config.toml
n_head = 7
rope_fraction = 1.0
beta1 = 0.95
doc_mask = false
MLP neurons of a small language model. Each row is named by its layer, matrix (gate and up: input weights) and neuron, and shows model dimensions 160-351. Each number is 500 + 25 x the weight over its row's rms, rounded and kept within 0 to 999. Numbers have three digits each. A neuron's up and down rows have the sign that makes its largest values positive.
After each neuron's rows, "fires on" lists the tokens most often at its 100 highest values on Wikipedia text that the model never trained on.

L4.gate400:562497482499498485465548503481446516497504501484472471451501532503508515503543505510528517465494539499485508491512488499491483520478500511507522489516505491497491463485510511539499542488478472547538490448509502474480468501481482517505494502468492520466529504477449513498519501509420481494505455551498497531543505536519523502502505472477480502500510516508488508530521501465514517509486496468480517465515502460510522516509498512487564476511484448446559486518510519495502489520511494502510495498467523544475485534514457540570507521544510490502511457512489487468490518528485502482
L4.up400:543541517453470499436524515517518525511508504448496482494465507496512477549512480512560475533502523556440536488479505474499543452512491465505512528518525475490499518493486475522526521510545534504536475495505473509519455487517510492498523544461519492508503501478449492488553488512514491498539498489486468515469521515510516472490499500526485497510521506514519498517474513498478461512488520524493520502478494520489496534435519506484521471466507442467557484507524513502476459500513478508497517523506495519506476462533495533473486539520466456478495527489507496523489547506505478507
fires on: "di", "man", "ip", " Fun", "one", " fun"

L4.gate735:509480494507536504548534492479462501512505520528480484501485522500434455479508508531483498488467456448540524487470519484528474511488490497506530487457516482533491546531487521566496541518471514513494467495519492504486503496462487529457513518479440541514500540473517501554480476488501479497502500508524531526462490463478502529493537496482513537505497467537503525520550477483500511526531494537499541494492483497491482502516479443488497514511520499504505472478480509499479521472496483504526465487527484556507488480480496465536484467512483497491484498514464488451485519462519494502
L4.up735:464497517527530493518435514527492506463453515513478476544514479497510498469518477503508505489492461500498458527468522470481473527509499487475552562521515517528515509489461538492476516506479475504466494516498508543508489500499456501483548477438474509519490505466477480553495495491512497518454495520487543495458514489518505510519481511480557520505506485499485522497506514527487466512508469493436467498520492450438508500548478494497500472502516502503442529488513495509504481508496510526524511504472525491519513548493497497472515479530476512512488511502491462502532511491529553492
fires on: " played", " made", "ed", " can", " will", "s"

L4.gate1596:445516506507489517514492459474477490504544521474496481461506500518476494506506431501536473517485534500516519525470511541484469486485532454492527525507519498491492505474512496517488487465498498518473506527497456545497492501485511505547529480505531528486513491453484500517515505497510434506469517529517466491462512525475503484508517524465509492468495476492572512525517486484452437471539492506504532492505510500506472494504481484460546522538470514482493503493487516507482490513507447509483481499476516519531489472457505482514479458494507515511523478491489459485430459521486451496
L4.up1596:494529489456499524517502533490523484511539532492512480439480470497478450466501475556508472519455507542476491497527516508514510488483481464524475512493518446526498487505493527532501513522519492478497498495475479530477483537546519499488493524480473435503484489525500518524567514530530500550555509519537505504512492527520478485510443522505481519533538499517531512440521487519487522491530482557539515502523484520516497499525504521471483504532463486458492474494516537515536483501496491519557525484477535491484502521508511507513456518537490449469472505551503479496490483532488493525
fires on: "ris", "em", "mp", "um", "f", "ros"

L7.gate614:463517488546521495548413482494490491518515492475481468487505520466489485494506518469506545487493484493509512476485456526487496473465532463532494504469424519461526544546504515489526556517545526475510491549502524503465517513450500497532506464502439501473503507485550460525543471483501497509505468577476522511511455524469491468540490525483505522456467496493521484485481522508522517523479478498525492527482491491530502494522506473440471463482476530483500578529485512554491475496531464516524533510494475500513528534476509520529495531520535499519478503522494517494463499513506525522
L7.up614:496530477510508496487443515510548471495477461497511509503523526475502456500536470521495511488483531478491476499489485557520523499475461500554497452538528491514516519499499484534502478471503492479482469530488512464518532503532476515545483494492524514496503511518484481493520478521518500484545491517490482478482483488490472493476470498513467443554500529503482538495449542530467506567541500508545501493473459451519464511489527484509529528507555529480494504554489478503492512484468495515491526470472502486516447499483533479500477457478550518520478553497487513527453461500500521501
fires on: "ti", "an", "a", "st", "in", "ace"

L4.gate1295:496511513547524525527433508501525501494499481482466533509560451447477491477519496512511477499488496502506534534556518503542508482526482434506453459478485471496480516533508497504523489499504504516440462469518500482487468462567474485499481494555509496497521516500518537539508511512548454449501465509500518513507463497481508508499516503458528525457499525524521487536497508531472491541433498543468497494476489500491541489505452492528512516478530516512504496474506489458467500467495519504499488493495499489470475515538498500498539509506511464445523498521468519512521497467525505464
L4.up1295:518503507489521459488455472485496476519546536517504552474546463522512465485533505498538496525486497490510513499498485532514507505536477476527502512471517483470460497495566522492512537470512521477478492487543478519481486486538535489523483468467483484498473572466513521537512514520538464502495527487462540526512495521490480528536542522477483521490500495538535485514486524500466512498457537484492478511493473516536517512502454504518476492452516528485502509540528501522485483523469513508498516517510506465483513499515518518499499525502488525478487491514477449505568536513542515486
fires on: " The", " In", " As", " His", " At", " He"

L4.gate165:508479480494466518478496519460522503528479503508496482509474476482484468485509490503487500511525516525482449491507447514537537493506548543491513469547465469478498444515510503491472441517536518511505466463534501478481491516495478478481518452480490506478565490483482485477494512522495498503476516560485505494507481500529523492530521485461498492510525512534511477516480508542533520507424494507550502536523484539486540461500476466506492505536493501508488475467477503492476478489515541567520488477486505498522518492467469512536520509529508511492504485463488498480533515485457486498
L4.up165:521477487512488490489525499514476514514517517534501527529500512510491497505495506514502515537504517506470519526556471513545477535506507550504537520516510546510514492481549497498476460507506511498506510497486503497505521526493528490502520467473569522533493517503532491507484526527486498563454538527513544473506538488567481457522499495497492484529523526500462513485516465539517462457515507490536530511482458534524509514504515484498521527463485483495553484522503498500509505512523501489513465499478513450513531492463483433486520527475502492502518538450490472484524539511494502500
fires on: "-", "gu", "be", " not", "war", " part"

L7.gate520:513502494507485517555520487488483496538479515492515529521495509538488497464433515459535474475454483484524540504501490526521511435486498456512503488523483480477481484479503451509496490510461483517502497512485517524516494471490516456487521513497478520538492517460532470528495490528519484521515456499529520529489492513532537476484488519514519547456496489471494495505473496488544513509482527508522521481532544498479506478467517480508497515497492488471492474517459542499511467503477497517493501530470509509501512515524458494533491517443460461490492463517469503497480491464466504477
L7.up520:511522509547520491535494508498530493488463477513506504518513519485515521502492537451507495529458469491509485489484475516555522462531510503544499472484486488483485502514512451486507510498503502492472516500514503541502489495443480490498526507499507448486489490489512453530492508504476473512483501515465481469504498534504479533509515522495504549496512462532523495516465479491493483490460549530507502491531477444473507510486459515495502489548486486502503477539476543503512463477521479505535545497517500519491550472530469498507465492439500524503480510534465524530486472474467515534
fires on: " /", " order", " of", "–"

L4.gate1296:479503529493506452512512522489501486532476481539483498484485507489514460493501520494544504527528478498473485495532471494486511457521498489512479456524515455487478491504502496440510508448464459560418477468518487487495466447502445509468464504522453531494505469528518542508485561526485474491514474508414545503543482477483517503484520494456496526493464465494530513499494479480445508542520503506526479496532508502523513451477473504523479487477532523469490524507515477502495523487509506523510520519554514514490516524532519495474487502515486452533509478489475490498496535532508470496
L4.up1296:468491512503520511507488546515524492483494447498487476527511461486474476468469496530521497491523525494504488499521514480511536485520489483515504481469536481498448471512526512510508525490490538481516498510542466479520440468566513523490510521535528508473523484450475527483482468503480494478498534536464513493540491442538454455482509506466448495481491530516549520508499483475491478487507450529484478516489478552568506470524438488488483537472513487537508496458512514496485494481474515503476491544510528522465475495475510537473480488487529516480494524521514487470557496493516497464
fires on: " He", " In", " She", " Home", "Over", " Life"

L4.gate158:503539540495528510522468496544523483491461477470495482549483510483525519459478477497530488524491474527482540469481496507529470529492454473478484503532533500535518463502514519533477461510529517528477514484456507477488454485496488537521485491517516501505493481542491525503529516521507479480548495526471498464499471509498529513493484443490474498497515473468486496486510504502496513492517495534514484497504526515500545497476526471532474523531553483482493543465521463478505483509497479519493502460502498499494456492508533493478481440524512512512468479478485516506524524542518491535
L4.up158:508499528495491467488466512553497506432512523467507493501466506487493495466444535469515514551533523516480496482520481545545517514471524478499525470486472513531523454538482473497482466524497505533520511478521456491525499472504489529515485527460488546493446505538499469539505513494516528509494524490501483522497530536501528516490482455508488503479507520493495539507459501543478477485508552472444539501488502526497526489497547500503527503470510517494504504493560499531478496496505504471488490467534529492494490537466510494513468484520492515517476516489513513545490515520515518495
fires on: ",", " which", " who"

L8.gate374:512484475502488501532487506532520477512490430479502472524470483495456499493504487544538479507489511518507506474499499489555516500478538480487501485559478483496500500494531506527492465494491471517521505504520528493481520461499470500463523527537472490483532500553533541504498485519565494502504452518489477481538506441528543487507497470485486493484546474502525557506526499493585483503486497484493467519517530498501503456464484463446502507489457481506489534505500487459497498459520484526482503497453483493481473471488475518511513487546484506473499501519496547500498465497499456468
L8.up374:518481518464459488541499516478526487544519469484520480481508513507491527514546525521524471542515494515483504508490483455489496486493513497495493532521542511507509478489495514510507504534487476475541493540538487512542486493470500514512474490499490491517466510537516549523489489492517509536505496498542459491516558471507502496469495462518480499533492510504474547548508495470518519507540518477476495485487516475524481487450492500460486556516462477521506492483535464455514510487512473490482516518455520492495494511529510549500527490543444517477514502502501502485492505482490478479
fires on: ",", "\""

L8.gate952:513471559489489518499470516509482525485464479506471497486513454501492475481510485486519529515498469526505479502494501481527521527501519492505489512470507483515474443495544516546495467501521477472489489507473527469466473481463505520479544518505457483464500498522521550511526488486488555465534495553505467528488478483531521510455561479450511494458510510506527521517545487478532480541490489557497506537534503487508537506446524531479507484525476506482512494469503456526499549474554508546500492514475504509489489490501505532479499510533481523465548484517487531487493493479475470527
L8.up952:514507521482551469548523475504544500512501436504513520488500515532515509514533499468534489491511468468448490467495424527515514508502456500484503449468494491478485507518555514520495503504470496483471535509498472490484482497515483512510468496510451438521518501522475515482456491498516453533495506548538466481564520507476521520485529475512492494516506528497498516534498462466501533494520499516487534542466506497524555486512470547487515477466520519500447486495506450441504522489534453522526498500468544532476488515509503504447534495501495505485497460479489541520518492543506503510
fires on: ";", "\n", ")", ",", "\n\n"

L8.gate1377:495492509472538507521511479544493503481482488520484504503516486482461521519539498487533504495503535447499486515491522525495494520512519453465464471519514512507463500475517515519486484505466539519487506527460527515493521503487468478501544541491464490552522480499496450515521525485481433540507439496475521478539479519524527491475456499471502466487494510475511551476512504494532498530485532498518519506475517524501484460480497526514516503519492469513513461477470482504491478486503504561491509518486450518532497496513461509503526477507489543521482479519499481499463491507494509463
L8.up1377:457519499487524536523497494495518527547545509487536514465461467517466518510552509527478517542500486529515532504478491478493497509533506509517509503496511495517515475490476491497491482523480500499549439501505476531532473495513542472471501492516440510466506505487518491517530518449503504473573537495508522540501512495485500457489495491533497523513469548516506524519496539499493506502488479433513484486494543494506521469483507480522494531498478490514483477485495466532455568462461488473501505525489488501529515509495496507521490520504454473471492471521473481490527470455420463516
fires on: " of", ":", ",", "ec"

L7.gate1204:525514475484523516482477547498449507476497469502459521518502503530513439519450486510484518491506502530520513535516479466518492470474528547501475451505499497489526495510536465481515515500546490472509499469466516500470516468506462512483465525497507498486498509482510457532491477473476480480502521581515507508465497491518493505535541549490530541528525490519496514481477477505531529511479529487497527443526542498465520465466498465486485487488494489525529506498495563469492514459507440533488478491538513509452473510450498497544505491466518530495504511511480501519486499508488541510
L7.up1204:472512526470528502473448504515490549494509487481486511469552480491476453526463525480492529539459523492453487468489502502521518448484546474467534498529524525500525470496510530471490522484537467450532526522506474519454497510500476482502475470530494534473528490525527490519506501473504528502508545536511497526492449497508495493504458483491537477550545512515513459512517497535526513537510507498533517501519498523460479541501485502439529480457485526509542536482454521508451497466517477485538480490484489505466528499499482522451502544474527471502515487507468445499488497514519540488
fires on: " |", " of", "l"

L8.gate1308:501500511480485536524492521521464516485442466557473456512478439464522452477485481520487505483484500499483485514484501496489524526474475463472465494503511491508507509466528507523472408488506505499543488497484497509490491512481488543468549445518518532503536478486525456477451496503536504459501480533466480517501464485474506457518502488450465535510540539469475524495489491501478503521500451517502481545491464491481509471537478514479507488507496526494501518469489471554502494459505483530493541484495532527524470500495497482485477511493527506460475498488506485513487508514484489507
L8.up1308:532476487501517479519526463512511499487488486493478489461488551483513471480483507506495478517549509475523491468496499481531486497497544545497497486506470534457503502494467509512496530505442447443531519509474537540518448480452507511539525494503522493485455525482488508520464469506492514503486507507481530499529488480510505542483500508529530493520479463521526498504553477485520517506488488491467497500533475534509536507522519432486511466494517423531514514492533500475527491456519540492538450506480462510461502500541447493474513519476470466538531454559523507485483498526481501472
fires on: " 12", "-", " 14", " 9", " 10", " 13"

L4.gate1075:498489490522486501490513511482499477483566488487477530473504512495484521497499477513496453517506486447519566529511491507505532495526488471504462473499494548500465505513527498496536523495502574518490503518542505483474487455549467502535499515508485505486516516498513473518472498519514483462484505469475508483496457475477516532484465470516523499502490505504499483509503437516522507495517507532542500481481489494527514467522510503484485480507540498471511503510483529481501472488488476526497525490546506457485513480499524512505515506530439468483515501537470539461512556465495511491
L4.up1075:487484482490489522475464485511532490501531458546500514467474507488467469500485531460456469431488502476503512486489463460500506485531482499521502502485488496470481554500494479490492534522486495518487484501500514525498492487536478496497500489498502465530496487478502516498491437458507501514487503433542479477517513549487494543524492500491507537470517540454519505456469488504476532486506506503468472441455509462480463559486508513489490492477506491488511520513491465459464516503473507511512521508491507489538490533488502465530481477479541466458525503524515521491423492505443480511
fires on: "19", "18", ":", "17", " 18"

L4.gate1322:529512495481489517546448491519512480554487503483491513510504480541474500479519468511502474476486527513529520479499518525481464457486472506529489510539463493532498464475489466506502483505501535558497552498500505507494492507501539525437501485491473529503515540480526502506498531490490499493499526505504460480457496474485492500485476491466541511525524516520550501519491522532492470527530527480498478570463522531472517478538521498504478510506478507494534465492494566483487500497411501516527491504464486474513459488510513537522539508487485505472511536534514494481522521468472456537
L4.up1322:458522512505470490516483489532499506520522496533506529470490506489490485521485461455536528524457502526482535495520536521477515471528480504521469485530514525482474480504497488449537499470515493508511532524463497455482499453487494500496522523466508481534533560486483543513463499471483508494515519495461443503504488448512536484495494473495493504527491521545515505530511488475503477503489522488499478482503486528485476492490495471499512501489524491482522468491514525512495502564528504525486544486519508468528504526518506492449477495504492511489515489523505501540502520466561487469
fires on: "f", "F", " bo", "w", "po", "History"

L7.gate1785:494479513532488542534493476485493474519502559531484518466480496513512505454506536530543480506496504484515499526453493497505508506520500533504503533484525524476470487487477516516507480494491517479558503494466522538487505495520466478497439519525506462476507460444492513509473470530503495519522507527552511528516469510468496483467488526479515521517441506481500498512498518493474525479499529497535503503510535533498531517543525518502504471488478488499564507508460483512508551490469473495513558492459537506509516499502487471502513511546500533505496467516492472536514524507484537455
L7.up1785:509515491485518502513491460512502514510471478502507478512463513484474509533476466497473519466512515500485487467477477498438482505495479504448479504480462500515532501488520518488480485481490484493492483484524532468466508536506526536446464493521467516442510550489498505490521461497464490494508495508483509481534530473489478519474522457487468475481490456485482492529489490487487535491491501481535487491475485473540513502529534544522505501487500495484475430453512502500514490513528479527483480441509470545504497517485565520481523511464523471509524558509535514534501492544481517527
fires on: " most", " and", "ly", " Most", " You", "body"

L7.gate1490:539551469429499494509494522501512514484520462518494535491500543509512502502502473465472496509530514517510459461516517483521538525475499496475479491521489478505513450509520503522519520489470516505552492476498508515499489496528453482507512525549486461468524475529497523524467473483440510513501532511459476505508504512527484501510477529487527495491486524467515454503506490504517478525524510525501531480500493502449493481498504512486473505501489495509475532487510477498483526478503486507496512464546481521451512487522478488516499480508506500522516488473494543489512468548527553500
L7.up1490:526492518475477475501530499514463523507547461515532481486521493541531489508467487454508455534504476518498514473500506520522523501485489498535473456525495503495498506486522513518507495504556503485522502455503496541518502502455487470507526475511494498482504513505500494564534487477493486504544505538517513500495554511475500526484554490502514486479495504552509486482484513495493498484503488509508474498546517513519545498480509473496464525489519510485462506479538490511473521500510501516494482539511523522485547515470504515527519514480536499498485494516456499518494524511530482470
fires on: " of", "el", "l", "ara", "ki", "ata"

L7.gate797:505495517516518518574495500487549490534469510536463487485469474514482486479495540533531457470504477518507497464497517502497490510539515467475510485492474523501491487509496489550503487559491497471503516499495498499522501525468450525479484511482484458512513503532509521500492513489508483476521482522529517495524522510467489522506497518503478539521498479491517512494507518503512519522513466522501536517519517516517543514473468519513487538519527509553497500534538488479475524507478455516490511518495533501502480499511484529529529491496494468492510536508474527462497513532536471496
L7.up797:461528540449503509480531498523531502519482454467481511488503510486506507507491501539517505504533550474509468509509501433473499492527497509499513455507493452472481493513503477540505504508491453481502520491501500473469456486506508490490513508473464441494521530506488541497536493457495535490471513534520465521478481523514515479522523504467500469533438466489515497551497516509517476523475476494507504508517471518512489477549461487481500493536544464506479471518496463491533488490544459533477494475478525476484492524512502509455527486573466496524490498488504533480533485492496510514
fires on: ",", "\n", "-", " For"

L7.gate348:514495527485541471483467465499487529492457514481491487570450459475516501467527543492492475501507506509509500544469504530505481483514479492551518502508555510496500508503485505447559506503484425506456503514456485491461519491494492495477478492514512487500523487490504542505490500483511508483521507523550458486474470520468513469482468492479505494496497478486536511519511491526496509542473540519463521484501540493518517503478498492497524506487521512472472459455510485507466482462487488533537541476516507524492492521538500488515488498501456528493487523502544464462503495480471570475
L7.up348:532462456537500504531494487503542445504516531518507466546477486527509563485488525474512489491474462468513478521524470543481490519526474516448474443478490511530468507487486554498470489529489481522458517498489491509499424527473515471510479481511463516474484540512534521489470484520490459502533529498549512489487472512487534507587473492499466501485481508517512516489547501509509515465462508484479507511496451488528513504475527542490483510517528548507531486494484467506520501504518473536505538472556482482471506486495505530516478475460512499518434546496469524465510498488482498489
fires on: "f", "ed", "ch", "k", "w", "y"

L8.gate1088:425529446526527478493458474505491524492461514537499507500473458483519484507493525460492472513506511499544500534488479531512500477460532483516522530503478504489512508516500524508485517492454470500506509520488517502479493494492490531499493525483490565533518500491542475530508492498490536476497489521494523481506504515454471481507538502476525530481489532493499495479483524502541483493533585453540506505506519470469532482459488478470493472523557467502528486542499532469480502504532465488515479510504499527499474451460537504501505492488531500488515513496478549513532525527476507448
L8.up1088:506505502481500479433514551503477516493521499486510531478465482541530519476481527494520487517484486533508510527504513483533519514502505479488497457530489538506460532516499486536492500472529535509545475488516484503516508530454506496473514476483502480435520495515506507514526530548501501512517481505511482501464506498473514456501457488520539503503511516509563489478455482457528541522535455509510496528464504533492501490510480538528427451501521503488490496501527526465567494508489511500499537485480506475527471498507464478470480503549487499485517472486494515528521522522473467520
fires on: "=", "gu", " of", "la", "da"

L4.gate1575:527499471556519504526528530469525493521494490501468493525514493523485505492505518537481510477519511530482473497439456526523500460458511538501490465497499497515546505458493501483461488485468490481504425476490545470476509510475477519503549489486495511482504529558504491468505496518499511542502494507512498503528473500532474495540520476471540505516517472515542526482506491523527491534490503479501512468457506462498517521544519492517513507572487479506483528453479493551510491489497516513461535491474541504493506565518488479449517486499503506496536480543480506496514551515476517532
L4.up1575:505514471486506482519513455505479500515496508527508493491523484537525527515476490491497487493534509449481531501523502520505515545508530463504507493531540528504533504511527505539507494515550523523506541495500504518490528520562502520517494437507536503461483516509489473484484494541541466531482507513516534481515492511454496564525486512482438520518527518496483511506542521513544484511531501555504505524551527468507484526492486514492518494490515514537523514527518489487500463510466483467516524490531478483472485465438512468507492467508530523486463492470473481469486502492520493466
fires on: "-"

L4.gate1740:474520444558468495485507511466534477458554460505502508504463505483487474481519490518496467517486502520479500525483514497500499518489510497504449501484531470502476444521491502525498509494495510496517484552508486479502486547527483514526514490464527569500546465530485518461553499520506530525497521497500447477523503497499503519523545453523496487492520473520508556501469510531513505470524520494501466485457504496493494460475500464480467494469503517494503526487481475526514518517492500513479544532484494471535425475480533495483494542472515499486477482483455537528521545492527480525
L4.up1740:496542469455507477514514479471562534493508486510525459483488558474499483511490506534523463502494508498461479498500515486478445511517484540502485512506492527508498533476460512471494552506471484439490479474477526509535484488452483476471477515507481513582513507460479538475463476472495505475474484567521530490521513499479498494471504493512506468500527471510519494497543447519466494531471481493486460484492499495512482504537490511478486511516544478535506475538557487501508495501549543504457488474529486499490494496479516500473513524495539562512490501477534492461498467494555526530
fires on: "ee", "ad", "ü", "en", "uted"

L7.gate802:507514498465543461506560477503513502505501502538478498498501469492531505483521523492500469504461493533517502483498503538496532432471536552490480475517535510533520544524512496479481471468515503512551492514505502498497490504473483520527531485501548519480508500523497523518516479488461540494469468515505500498495433503505504513551505506481489489500453528515510531466478523525520467506445516510476500480532468475536493493464499496532533494517533526500550540523509466502526497507507512539525453486501467453532516541494458486558492514472509527529535551529501498515534524504499493502
L7.up802:496538537440497493485494512470506464479517519523490460468498476532498506505512496463520460498493493490527493517486534524488539542507523471551535497561494491482506487552484487437495504499502497445510456495468500493500548501489487524527496501515512434445496416474474468507499495489560501528537488521526502500489497502519531497455515475506528503495528520520522488523483487447521511484492506550535487445499474544497513514506500530472489478547539470473481476468476492501510518493484503516515518510504453472522496448508498506524517505506470461510504485543517449543553513491448492483
fires on: " of", "ini"

L7.gate65:522514519506477483520514500505464480512521497522475490491507511498479501494486583517515505502478490505513514521488517534479527502535494479499510499521473484462468554537526447501509506481487511470462432505461520543464510508486489499535531520524481462521490519477481467496506526514488466516507532527495480501484494486503501508460506497509517549534490519478523522510528465525522488549495448519495534489496522557535489423487501502492522479510519489502484488438502522488535472483523539516519500452496532519511537530524498508498488513474498472561511503496496462481490491491473514467
L7.up65:467527486511488497471501496516483541492518498506487517501544445538544484531505471485482459463492521536546517504532457515552512515524545481532489491521468493504508523469532496492530471500528495476519510460526488498477536464491489533487503467508507485456500477451464490499504486511516524527532533514460477468504502533497484536536506500489480520524508504526492542484487500462501509536493488554521482522523520458522518489544487526465534442508524456498542482527502521506525510468463515538530523482482480473547450470452491499547496500528503469514486534485463484541524540505463549466
fires on: " of", ";", " |", " /"

L7.gate613:490494546496491523486496535512534486465531495510501492528498479482446488494492529497500506546499483539502528502540512475467496479496521469489517521516518520471483494501471474469501522517469484528519472520552486479508507514505515506493473513503479488518529462495474520502525500559541501489507510532450497504525458485467516499519504472500526482537525557442527465488510515504491544479511460481503523493517470555528531506457514488531447547496483521470524477533447480546486510495526552517492509499472472495460515502498479521528467463486514472499521478522441508528486518500497479493
L7.up613:448502483475486520490499482482528500458517476441524514546476489483463501493476541515502487518527504471481553517509488527492534499533498500503452521504557498483482490494462532503504485499461502492471482484486505537506489517506492519504525499496530514489477474473484500481486509512472460499493522448504530521525517506510505478484491486520493562486469527489551486505511496517509498502512555532485477511536462483493517532505533509504507517481488508468468447554445420489485511509506485473530529494492524468509532508526505515503485515573528506493485467531468538475514454504480487486
fires on: "h", "our", "ris", "isi", "ish", "to"

L8.gate207:500510482544546476500515512511481517491512515507484493484489506472518525489498497545521517506486476502520512518510557501484498510508513496522533460476512509510502501528467512525490498440545534523477521525509502481469483503464491502500529495518481509573527528478554542561503489488539462515497491501506561485412504497501550464506469485486529488548515499500495475538502509518480517512477492479485548523459483512500526552503513505470519466489530513503509471492494440516528503493497503511526531510493478472488469488473488491508475493500455502484504545493521504499477557520508491512
L8.up207:468517478489532496457542493482454497481500509508484465497481486510470467528487481457494504523480516518518454544502497504478464483500463489510524462510532491481488471483511465487488490494483494475502506484548505524455482501432487493443520492519473460502506516492485499487507496531475501476505532502420522476495454449479498556527462485501482529533509456481476520476476462560494517530511481501458476491497483512499546535491502489544506523501541505472492516483496484473509498452512520499505452485476477486500497463486504498492502511463462478515512513499466452469507494493523502443
fires on: "s", "ed", "es", " fall", "ing", "d"

L4.gate226:498514474535532497525471525487500514485484484510500499511490449474470500504487488508490550475504504503493438477463515491515530478449486492477461485519492498473512482469513491453509480475503488540505521524507497495451498512515457503508510485511493508490515496508477478494516501542482514528497500524528498479501487460522505459530519450486501507471524524501492501471479505513529470492495494491492493486513505545484480494529472472448471464518534489504514476484479515474496475483488538536520515487518506476492506452486495490462543505521482482479490499528481506464455516483553459521
L4.up226:524542502494473504539491503504498519522470511494510498490498477496514443450479543492514510499516483466495489472532500505474480503531523520468490503465546506476499510478539472521528483528534529513510505529497519473486512547500491539503458438521545488509479500504506491474524493502543485542520492521494505476458521507490443518505525497481481504543524488490510521494520521512503521519471476515534495536507449512508519488512494551554513520484497484567462569485485469463540457515533487496446491493470494471489458503546540499494513501470508499509515481471511453483492522483532497522
fires on: "-"

L7.gate1502:490537482508504499534484510529500468537515496533499466483474509516492481516472479511470490473537536528477486522526525511506500549468480491470478495516436524506476470467493499468443465491499515540495478486512493500509485483554483551473474560498475508503499506476471450486548513525474495497514521483488501489538473510489477494486527469510475527483531537526465506504461482498509480493472508471531505486502561516511473492502512501568458502562477453463483465522528488482517506505477523504516478495503479504487474533515486449530495548503491470493478498465553453504482561526515492463
L7.up1502:526497532544524498506483506476498469464506514482496523490491432489476472479510543505505451505503481492520504553520438467552494495469500492499474466502525485517491471549505493472476517539492489507550513506494511469477465526510539514469481514522492490487502521480494508461537461481451533501484453486523491528433519500468509498512515493492501507506549507502547502519486503522518457508508488493500494427518479519446481474494521503450518495510484508501502520491483489521470521480502501493489476506515491520467467540456519519511525466502456443491495535503510517543471520508481542521
fires on: " which", " who", "ova", " that", "o", "."

L4.gate1786:510503497550509460535489493453473468520505517484510482529524503517490498519551493511462480502478515492543515541456513511476523494543521492521498488514472488526497457481478494463491499502549515439507457506524536516492504514506512514510536464541486484487515471504479467473496509528558513532503526523470473484478464463522509464530564504492501546507518487492514482477492517540498462505489465490539471497500507478456494508575463496509493531475517514523461514493466551481510497502501558492518526506471499470521491502505511470509515490489510493486457501509511491504498492518538562536
L4.up1786:504540508502528513492515518468461480533504469525462538487487482502486489495493548473504543470480480453482498476523492520530480530480520506489467481552540506493494522453515513531491502503499538506516509480504537493463522500456454512544487454556512465500493473535502495482452504529474455514475439542520514500540480515466514493523499488448469502547515481490505505474490481498518503520508442512531545524479487468515494489488520495483522503517461497493530530475466482512531516478502475518519483484479545545515485448512427466501519496527512457483526526446478490465500501516457504486
fires on: "-"

L7.gate602:529532492497538493506511526507474490516501533556478473487482505496493498501511551526496498482549511533535529505486450514493480492512530483501509524507518513473510492511503511467488529503462491511506477451512498471523474476542525500488494506515475458478497514467493515511552511535491439468496521511512444503493480504515504565521509481456517500487483492495490525530525490534506505514481516530529514512499543486541507479488511503513506475504507468457496507487475531484499508475520523535490536478511526496502484513539523493479476502501543559536561495500514453548540529487521516509
L7.up602:518471511505507490531492483506511482538509493496490481516515522508483532504495516472499507485491521495506529482543413520481466470512538587477504468506536474494490472497538518491479541477494462503482522482468517472481494472512496541522461508545467494489515489489503547507525497555493477488530491492519524464539507498489474556458521484447483536549503464523448487510457499544490522511497521526497533488490503477477517464486530488453485535493493517506475515525508504533494486505505479529509535513548493500495508500524505536491482509517509496521537520512534481502522507546537491521
fires on: "ly", "y", " and", "f", " most"

L7.gate1605:522482528537553513520464506500464497514478502493496484509516533495472511495521536490505518472496518540537485518461505502511506473519523494495447492530521485467507523543518473497527465504455486501518480468499530500484514476506518509509495475475537496494499502469518482496463464542511486522480533519496516507522489497548493503474513481496511478497527495528475469515527476503526536512491532487472494484534510479485490461508467537489521505509531491491541521487488581487477493465496467495489529534516547523539521512530483478471536497511449494498544510532513508553528522519523503497
L7.up1605:507510497506493492510494496513466563465496530514477490467518494494498509491515525488490482465472488500514497489458481519515497483532488515516500538539484459475550431542530512469499460504454505526491503538488488534462464481520509521491480449458506495470486496463495512486494485521507521522518530500506459496476483527496446528441481486502493536491492476475473491533488477500486503544508455502546495467498497476544435502521480477477473492500470554539497543491485509496510516461471514534500532504508484509519486465508480469530543495485497548480555504580505460481515490471498497492
fires on: " and", "ly", "t", "ally"